config = dict(
    tie_embeddings=False,
    init_mimetic=0.5,
    final_lr_fraction=0.0,
)
MLP neurons of a small language model. Each row is named by its layer, matrix (down: output weights) and neuron, and shows model dimensions 0-169. Each number is 500 + 40 x the weight over its row's rms, rounded and kept within 0 to 999. Numbers have three digits each. A neuron's up and down rows have the sign that makes its largest values positive.
A block is one neuron, or neurons of one layer that tend to fire together. After each block is what it responds to, as a language model described it from the Wikipedia text at the highest values.

L6.down417:474460554575463539429526496502467504530496555471425477526568532499567479531524476504523497518533535524518423474489455523569549461518511482508511562460486468512503551495512524547437528467474538521486478454550475526530491499527429503488474501530492551605476501472506510498495489514556470519548483492471476377427527436428551461462571571545512457472533575536466481510440460490566472506539473539414525419548582504531467525481467538530542400447534468591488488528512442417435489408520514505471519505462487478471581492
L6.down475:483496496548533572529557457500539499538521509525501498442514478507564442525552567454539589559499494439448469587457519457535490488490432503429562485476503503474502460510451486372485463500483505412501586470543563502568504496521462557493471499454508456574558504494488586484551504429436442538418501463474427478537540469500440501520510581461457464487524554447458517416502480475518523496463432489489446527510506496446434497507449473513534505449466526422535559429442571509499526485578465504561517496536460481509494542
L6.down480:538499482426498458470450538597462461519517514541493528551474561524482527571491517515478500523572533476521480593485471618582582495513479528509487518572451503488556513528525522576474563423495510480483465483521518481477514528560496503431489502529473513516471525504510513508505503510453459479482481483543530421523451465477622497484480545495502430491463514473507450494499473506502530468545384571566499404492414469355479461508459516461550513533513548452540498531429552503510459488513428526561536442511501432546513511
L6.down526:452531423476542503508481485475554453513474498422489486464454486505517570445518542535496520458506491478479554455436505577589476503570527561491448518486456556449522493456448514343505487525502411514565459492487505499502445484518518536446539497550546493420457449484475509478406502545481487486558495519520534485470515498516518485453514453470528489510511460462521570571486480505520519599495543508431487510496466501460471469459505506465509484547519488445511480469523491590469519512504487447485521478536518431432536508
L6.down540:515441490489522559518520521503542513438556518509530508495517484480519513490494486473416520504454556513562522418501487599387490432489574536497497520509499491507457525487482519504531466508548443528559549531547531478524509519509417454602520518551497465492613484503516509439468491522434492484513492497486481556542580491568498519528471486503503561534502489508514531491514490497521537491550491508512557477478478532512585539550465573473470542509483512479551525546551562469556490427472483506484472429490498518504506539
L6.down576:541535515494502495557572511528508443531541450550511536523459500487390477486548512447498509520482486514476575499485448503500524474514485465504504508519533514528461458469482502566500445488517445501543585482512477457452461499548528495501445519513448503488497504527497499483484481506525452503484569471490490438481552514586426456479496460563466558564546563542546453479506452538486523515470463536448545485501484533522531470505464458476476489593534510470532486602546532526517466527500460535434511489494558429618557526
L6.down642:539456499451538538419473453495494501514516554491537473563519448490478526472517581467487611392521553528448509489530506555554523546508529526500494515483513535560457528462506481448529541504475463618572556477537532470491588607450477515480516492533486496500445526459460545493511441550541477506509510468484500485514498534528489450585495445522498445563487553465524505435549527499484509539490532487510557510523468514536507508518559544472556567505546542505490502445474531511483502508496583460519582474484509498556539477
L6.down672:467472496509493494455455453502498451471590453481447479517587480538490418551502550553474499554493503516518584479570524541535436501545491476484525540566512529525476527525576508526554493469472540521490503510537528481453475526489511479534520478473441496431452463526447484548534480463558467488482486520516539532570467497517516524582506473378448489530473465518498406517542490495488514482538480482552512556576539555473538571554506511573513488537479555484519546476475457445513492526510496527522509466509527474422462485
Description: Closing == or === after Wikipedia section titles, as in "== Design ==", "===Charlton Athletic===", also table-row-ending pipes and abbreviation periods.

L3.down29:505472572498531478485489533515587443530439532465446491510486552520500499503491519561468508441575565499557494519512518555537500527420594406471493528489587498549472510563493597501508490466518538510500522466492454517459518487494526451512537465460479455472497498491436480513500539427482476491475493520476464519513436502499555469513481519496423505493519536547461495606499448460480545560541478441495490520465465529455536552570445497484580536482510442455517499561534517526451521483554535489452493576497479463501492476
Description: Closing == or === marks ending Wikipedia section and subsection headings, e.g. ==See also==, ===Film===, ==Reception==; weakly on some numbers inside lists.

L3.down260:542491485499535460574452512498535526560515465434497506562482462531516507514521507477520549482467524512494483480465556484448546447486470502520485478494502393476492489524473558526510452470532521537474507470497528528460505506562566468503557404492538495480532478564460441435567449508464529440550522497489478519488468498449468550496517544529545493411497469398476472448514493466504517510528500523497539522412532553471506449493446502558428473484546552445524478519406466562532465506454496507483474517501567508479450495
Description: Opening parentheses after a sentence or name, e.g. (Note:, (1), (KOR), (incumbent); also thousands commas (2,400) and mid-word pieces of foreign names.

L4.down21:447527466523419490537516551535465482548567440499577506514546515501499525472454418597513491538554472517498522585495497502564498532525489481534481492410501380512491486498472490502530491507564456503535541524518480497488515454554523480488430485543476483493478498538616474507472431523517466509562536524452460492538457514422507531574509471477520464505547458459547510525508486478572443474436431520505482456492491511429442508496490515438524534554524484457541499538416536502499499457465451506479481445479412560509436500
L4.down68:543492506507440558462485534517500533519428461544550501516492510516475559425425537481479480521462571478498509462471587580481500486462565570447530488495427461531539517593481554479394559503537458510491526484483476487525510510565549544476500498530530446498493547504448507548506575465467473537466523436516511494461558589523487492503493483473529490488526559477457533448466495456478527519476551466454462467505460552496475505504451536518466527414438482471512508479511520534547464517415537489478508537451464499441490520
L4.down111:450432452490540526485492450446557624530495479465448522454448518503561524522495551497533538464507585511493529476536510479507460489508543524488536483551449500410519518543500527444463523461449563464541506490540565517489448490494532470497501508443525476513491494531528484484517530432468537526457482481559517455629508472441548446419446479502506522512418552478596459522504494418466534473511482512516518464427521519505513465512510426458493471495551443506443546468514426522473503478446485523460505453502497458522415556
L4.down127:549542518560519462470414526455427526467519491511472536511521538522487511516582490481506498496455500524454506568479459588465496495486518486561569532560440545566432551430559583367533417476498442466487509471563589554461461528532500477489524505551412501449544506453530506560498528557484476463536461503456540522471550530489493527517509510495499519470610535467605485435469507514537508548517470517498479464456472539492404509500500465454477445497527466492536590481472538457524501558555485520525564505528460564568519475
L4.down166:498451497578444476475570466571458458493476465421475498405423531510517478538544541515542472521537484484485519430541506577438573511541435432521562477503557430515441486544551492384492549470479524532507421482565504452459490461588502471473536456507470501440470445505509527516407509463465575486503465552476545447478522493549516505485492528483497481483548475543514524485554494441432493493530578524508517488578465486472498494525482490421569433435558438530505500542488459474504477494534640537468525468526566489461453511
L4.down235:480454530488548517541528504506494580458430588491514495463483528480445491565557541541395527552502554553566516532450535487505572463517482537482467437453479506545556486471485471528564559451453548451575492548449481536480446521449522491509477514483515506409486517548452499540580532476492562518483513490503502523481506458495529447427474482547483537428499500438453567490438499475495461470446554562512543412537497510490503488414536535447480497482496518457509515452494567426493498481498503520475539545502419577478474529
L4.down582:496491421550592471531486535526530499449538581531540478490496488476487577518562513590456462549463481516571469476570502540531546476470576551568529551514505474544475552515464572381556510538548481418557526540525475497501461490558479536510468434513459507451517568508581539557531544445490518503453568545449453518456513455495480565457523509507501544481568518466511469455513474507498465493465504485481477598521581506407442444462581469498491449474461511542478513472529452485583438527493509461486524532568550522490479525
L4.down678:479471492583459546511518500433519476473514511531522480497592525520471472498415493566490505460411462514474444409453438464445519540511437506544508506516477506454477499465571459386489531503506505443517513550526518549487459492521465479467518467523485539500476479471523493601534515511505440471488486484483554545537500442476510431531472443462502513547451478547524452488529591482560532568523436494533537522499575493506563500486575452443477536562487492524523604474494524484410482415490487420493482502537543446549563431
Description: Closing word pieces that finish a word split into several tokens, often in titles, names or quotes, such as Dadd-y, Energ-y, World-s.

L4.down19:497489530576458509496507499521495557441504485510551512513496560532507519510517495557480491503486475539465482508420454497480497443521526530460513449558474541557505451450562461466483514529519522512477470453410512532502446532488543472541572550481490565523440476473467448505407435494500558520531559536503459540394464435494604507502515534500491478440532485489529479453418518492456449576493517436460490466567621506451509485510533496523450547498518526545559514556527514574521499519487440479455525507469458544543556546
L4.down35:489497518507528519439543455556475512529470430429516556398524512494429474464499497500500471472490493448512460507484508493519539536542461506436457531466499470521528434574505522452519558482418525559456500578441461526591527494459475472518527479560474513486424442494543520516508532574510524500403492477511523507480428378539496472477480438520526542516466473511498553520535466550498492501442521482497544456487566509572477516428490449502456391525472455506498537419458453538509536460513531502547510404482465522475539499
L4.down118:554479480524542513425447504530480481514568502495510501525485516520512471526514549535568497577398492505499466572481531495520461534515455482515428451462546534541548535426425585432435502468525511503421483512546476521528469497531462509412561543535446504441458480487497514459439454523459536544555486517548438510496483499451591549493435506425496507514544652426493484519488446494538483468499501498473544495440508515516511443494509503471529576551424515480536497452446478492504493497531487564573554494497498499531505514
L4.down130:461530486530426454494481526453539530486512459464419411546542507451467589476491481472494456514517505496476493503540502605480541463495493473582509531529527541515542457496567439405542495568531533540512467549536486433517508416493569536491467490459507498524552512453523507491512484483485517500481490551513526583481468453533529533560444531488522476553496497561484512536424535500591416489502588484451488470528583529572520536485545520453455411554515491471579458522497564441513513454456438468411497487476509545462484442
L4.down160:546468528489582533455456507414465533534554453510524503488482395515529419498489482494533472511545482537440514513488498478551479498455581489514479566473448529521479472527501569638509454407416397538454565570490498495507471437479497451456537419485480440539420437465530519467480484486530526482506556480508470482554516476493491483501444522512481480471545513530484479550523446510511505433479477447518465484446477468481482460454532515398473519520464504501538547462555526493499479432492520448564514446503431477456472515
L4.down186:524533560472551498532485536511605563495496520512572441489498523524503497537436507527489533463493447502487547473450453456514435503495510420516550456452465436494518530517440490473477532537518493511505498493497527586625515567476499490521462491501479531513545504560512538482447472495502476548535480463492581442456459455508499479474480550473537460552445420493527511530403510512483486521530484482498582520498539487481502538506485493467508499480485524477467485521471523489515579504567559541521485530455528446513474445
L4.down201:453527583445495497480466462473502432547486508496480428538468455556499471514598490501418521465588523479484444510538520624516498499526501425517497526548446553528469467531542504503512499459542532521531510489436434449571495507497546498445486486490485519492488479436507429498507573532498467519446507507533505536477549521491559495521475532440544566540453558480519489481530505479466505489521540540503532514479490477533397490512498539427563452510502550515560538500478474518490495537547636547455529487531533461528564594
L4.down586:537596544504506540574395548516510466542496437467460402540495533586482476480462585458513541519487471491464536501546512507515531490449553499506488534413463502456527551523558504516508487518475509514459532513469519500500458497571448514385476530505451476472533476512582459493465494418506460502433498549477510447572435512408513543489486516531527474536481537493534478503554382520443493536484442471545498537489511474499503511494495532494492509445506475464499458539512545492493508525555509543468584489504436441470473522
Description: Closing == or === markers that end a Wikipedia section heading, such as Honours==, Plot==, Regular season ===; rarely a closing quote mark.

L3.down595:425519494491470474582500519506557447590500519429544527441534508485509470474521538565508563480541483545524490471504536530537538458573495462482501497469532463557440468592483460395521587452461490522534504524498579492485555528567516480596482476524485550506577442565533568606559557488514448490544552517540494494522527511489522554428491539488510526479504468570564488396516534495544468441489522468432547450530453519519539581505561577434532482418507492430456439460529411413464449531452524600487558508486486509503471520
Description: Final subword piece that completes a split word right before punctuation, e.g. Chann-el, mov-ie, commerc-ial, witness-es.

L4.down24:501574511443480398448509532419464499512521442505467407530481525478520501501527486514484443602429454500491461555503503559527413570542491531513532544510468510526523547505475520553458472534521471499587526458479452494543475523518527473546485502524433580502490405475525464495518490486502494558506433520523480498483509462511526438555586496469416441459563474465468477491538479542461462488524540555497434413549427536395487506519511515528435485485505430535495480550393551497542483539497420415585530539486534472501471421
L4.down40:538529500543507502579464498525401510530480514554478470497534531509462483575521462548474485470492470460481533495553462522551449545533462449472492562610471548520494522532499540506468532555559501487567453542517556501504522493449407484509403535490509504461563532514484528415512538450451540508465458529409526553516560502521529522440471529527548583503498458469479511435536447514454460450521526498575524536450464511466532406495524558519507555493593520531469531520568511478509501434503509451442504523575519517513477502
L4.down94:394486536522487485514496498518540536439519573535464482550426476534445545426499485444459492442517549493489564538490520452458478494507511507462486525510366499548513484482473515441503440381511512479530476501513432487426520538496490558467472486524519444547434484474563522564480485598538468513510452558479532493531478464482451428491489525484520493582508517556497430525494521524497530501519545516531491571517533468546479509516550497515473428504460510482447540549574457450463529426530541526516489472437447501505437508
L4.down210:471444510471479514514529525456550463501457515502499505502482565471502519510452472435445471452538461532469497526591418387411434552457612512441541464507418504516580543488510510475555513462456528454506421568532478466503445478444518439536543513469492493492479525562484523504547546564479615504534509451480521483487456457442519494410491479427402585501528527544491534534493493466511468504452470550466451589496402471454422481483485544459508478561531546500493598535444455514476476550506485463462493504454521448495512465
L4.down245:460458500510471436473598520506427422494458464443538480510535522430473477566497495450479454527477446534430434499570569505572498532470507510563441488469450427509473476460463486457522496523472542517551502472492530484561449468477459508453490469566508492595513473479551433484560469510560544487488510438494567549488535534483461531521453459591508528474492445485484515465588507493461541511489518505542489510542445500524525512534448478523510538525510487455637430462565462400505528450422450527517499520466513558473424528
L4.down321:554538481517498511530505450439458565461497573576507531461489458419505541493498518469468499495519515449562465451516509536506518446557543513407511486492608450472490544514546535518462472526475467510574458438459491506519573512391425521512466515494463515449462552445496491473521533519510460512524465471538451546509478500458501487530461497495512536502511453447494499495426530502518516467593463552572464517538589493475523437507476417461443513537536480503533512498515529462457555516558479513494516470507443598504466486
L4.down492:508450534457528493551518532487496447488536512429520507509516509513586472431519526477474526530530584536533473549487460498488530511512475495472454481506521469536531528483524474560563476467464478493445504533478492532459485518473523506543512502560473548557424519497486540520458532525472481516514424451462517532480572463476490551494528501510546440535497541600533508407538511549496473538541506491576556485554465434501529513518532529504489509573416501490496543493485519500569528533459449506463474551505457475509462451
L4.down602:500541510560524493564538464506493493463528464466513543537538516516483496486470493511485430478460549553510482496530538562580507525481487487467452526463460546445510481443450506491467524390506566520473484502515499465540471492508503487477539544479468515575478616527528497498593472376569499492517432455468488477542498456522543501482434482491526524480534475568521500516529538550494499521531523499484496558415456505496503507569502526516512489518552494541467455454460462541508488565567520486531542486541527531483499511
Description: Short subword pieces inside rare, often foreign names or words (Tackab-er-ry, Dim-it-ri, Ribb-ent-rop), plus object pronoun "it" ending a clause.

L3.down402:471473457454485432501483518481559540495512514479480497495476483527512514439532546509576387534533516490399568493516479546493455528465534450518514493509469512508529582447406496554534506496422531460570467447527521532541451491499429540534482530475541489499501484434438521491473562523514488505468465553472482463505462397546489376471455470565562448473490431536469500471427531452467471538520609471459452537481458522468545521504477569516497527541480513496459521488477507472444546451532534544491506528434468546513467523
Description: Single letters or short fragments in the middle of words split into pieces, such as si|z|es, Cé|z|anne, bre|e|ze, often in names and rare words.

L6.down119:593512480554527549437480612519475452507536547520487479550515462482455504517464498521451506494409490507496471522526554487514505537441510459514473453518490539481469508474444498369419491522524524518560393427540480454496523494510518484456575576450541490504482495502533501509460532445480474484459453453510469479479496416519528473504529547501435549474465492583522443510485534542499500447529461550468494502541539519504567504438526532520426465540496486521459472510446457474510525501510512486492512581515494484483435491
L6.down207:434504471434458492520581484475494529519499426488500543462528475532518487530563478539521555468489521510584577483467526457543484449490536493539539575521539525514506497548530441407529499537412550445545449562449526494489607513533463568546465478530459482484512511511509546487522490491529610497471496584503459549493492474454467461438425517504491502450443470499516544543439479497511492505467599568457493526514503487519497526479448450446484500468505473522435448473580468549474482474500538469473492514516534475505545544
L6.down234:496483521526504514467478530485500537503526469500505555428409535479516556518527528481467477510503552500477499463491521573524541516498592468505526491430531540519403459486460533543452538467511493503502572513546446551450530487507533482504483534506498519463445571522450571476511409571504503497540498498494496482492434500578510470472426573504519531433521483515537555476516476438512504492536433425506505506501545588509516602505422532444505495489520485464507507504457494547481528509564485561517514471517473497477496552
L6.down336:422517557453460526563574497421575544556521464502504482493500504535498540507551494498468497510478538491551555461495529500466429520487459515513478527452517520505508496484594476554525586485423545488562501557526478504474466502460450467527525480494451500484549551454507428442532519503539519478454504479471549488511461539507532505440411533540506498487461565484533498543504533405468511533534423530476467547406451515541563544532457483436465530555553531541420482519467488504484465426537512436446516503528530547488513512
L6.down398:565448459451433547514444519455446444508551530550529479443529484486550522463527472480505559480556478469542496465500491478466513549466461455462482533523491451532519531490511461577462536545521478525459476538502482504513439546535537502483513602481511484428487468477508461544530503483480511522492486488512466515455459484531464510535517515532534472504483549614429478529497458472501509519520511532513523521509462542520539501522461459477502486487526477447465492489514504476523472467479422507389467546484495538468529450
L6.down423:458521450497503544487532584463532556439543533495409549493550499542544567480565545519509454554467498520411426608530536453539492492516512499502509565452550491448521460452513557532545547512513509506531517413526483503549447495503450475547511535551561535439504550552519524552533545457501483580492502577472538460449492560484579558536492457477501578495501473531590500474535509490545581572507500507499477508426502520500559509527539483518505541445515509461482506478504511497481501452524555491538467517533498492483471470
L6.down470:539449536516548468495484530522517467406475520483647485460477524510450512509404510584488510493505433467445492539514531393495488458543520564517451533492528542526550396527532440450470465494554509522453415483525489476545530478484524465556449525561451490549462511487447415526555470470500524528491600453531474558478471480461502523447529504564538471470551479451435504554521527512487505467504539573465508486494517568490509504426495467490487484451493459560576478562547522461464475472503569454484440457457502559515433491
L6.down668:483543469590500476558528498509534487588481475436509542531520504501532455437519503493551547414520502478517497540503499473507494520515540481440588409519527505498554538460558524415505509513435463503446461530496442492535495555510495496492520546421479492461485478594528513532477486430496454485567512522552490480515437544516550484457475545536524509464464500474564485495510390484518512492510545568482476465486505548525513502536522511500509478488538440543472532548429481537416517484489503468522456544524530492525475517
Description: Function words or word pieces in the middle of capitalized titles of films, songs, books or bands, before the next word, e.g. Handle with Care, Stranger in My, The Report.

L4.down30:493546487506538501544416533478515492518543518477547491528547532505509493491497518514484619512526530508551524497527486484547463520493446454464487521436566505481415546524510457545498490499493472512573578443472450580560473514557472484450522521476543515565480455481496472561526555489479487490438537485475531512560471472574502518519490530460486490478531575461503514421486539549540543503404454451475441530430475438452503489437479496524508521526447515516536477461532592436498490557526480521490506513524539571499459459
L4.down164:375529443505481430536545523510490472583445484494532509485504523446502572427525493433551497480488518455455429574485518431471550527548505498477520463494456473555456486456479418568538533527518501550505507471443481446512487508506492522433490568449497529444442499523554458446543428528500453493504524527467473478493464582366499471551543472536420572433561491516491537503476502438480531477480462545519493533506516550550512599472504493488487525536530441518515562594486492510513513507475531509468484507485487589534529601
L4.down165:412499460529515451489484550483525455527515454526426498488601487581489522515483524487504490443398538495506501520443519509512438542443466525537458447563509460490507419519513495495504509522545424538501406493464486447454460527511487438504463492511496562486555508502467489495480472528440503508508535476536392457483500586540483543450506455479479606475401495489453498505492513516444544505421448473470443604487490503477495499541475532616543515519456484520497510511491521480455494485493548557538542503509459506427499584
L4.down340:504560535568469521520482561376520483464513549554575526512514541520429484437480505386478511572518484491524533442487491518538540481534545496548511490551484537522483450482467497538529490509478490451416472543493597518500524503494493500512532505415482566546475451465540467489495497559514538465481461513524516561474494528428529481494478513432517469562486445534405585432500510597521465469383422394428546458470548443455513476444553590464512465483470462537565500507484497482470485508538444484428508557451541462531466447
L4.down455:475488408481473532513564544554507486499460448518493446541465495485539422529437467567541568488449471501466454459537538531563532474545394490508484629447537467498506547469470491444436539491540515490551507558550545454536568558505565506496497488516465537455464438456513442444447531498513457458529494464547511464494474523499546498537516408526432497593569530534456469481524552493512534553433540494500485506470558585464474522506555548523537499551470542492548534493518532473482501514522532444509527466506481644479473468
L4.down543:576550533530488505495449493433487481534491548533552382508526525535545488460489490423508541483499544498508500418520542473493497472461517471499520553473534449509544457546481586505471497435492512493450501439544526485576470502522501461540482492480484443537428516517499501460430559477529505486598460449522519534504493508465467455522426457501512496539588519477569477513504489535525509531433486480519369519489495491466468511502497601446579540443440495514486532488503500445482481521511510472442530531559490490541541549
L4.down552:575463481518513482497457543543514441483535527554535499435490458440421502502511507492438469496527491473530652475520564516485461508514442546557405489473495471495480542523473506504489523470519485481509466550448465469428524516481554523534521555483444549572470468460499529497541465407454506455519499475465477527536506494501467467454531552545480479520566567531531495488462490498494518513539461545489515500437469564479433485520442451479507652546531539500458513525506544486513514477447497468500558551492502479472523506
L4.down611:548531508566544534533470493505496445532506457438462508553468504561521499504466547507518550545467534499465555505509512421545486548518469473425566611478417512536435560511494561438519457482516460515470504572499476535541509526515514486482478446495481445475522507487474502462509517517446533472507513530515470514537438505521524539440497427487537478435426456539522443517570479549556489469466503521476453481484465503456480501543446512526514481482581553478545494460501526476522564480588440444489513500511438497487479451
Description: Opening parenthesis right after a full organization or person name, introducing an acronym, dates, translation or note, e.g. Foundation (EGF), Pu (1898–1949).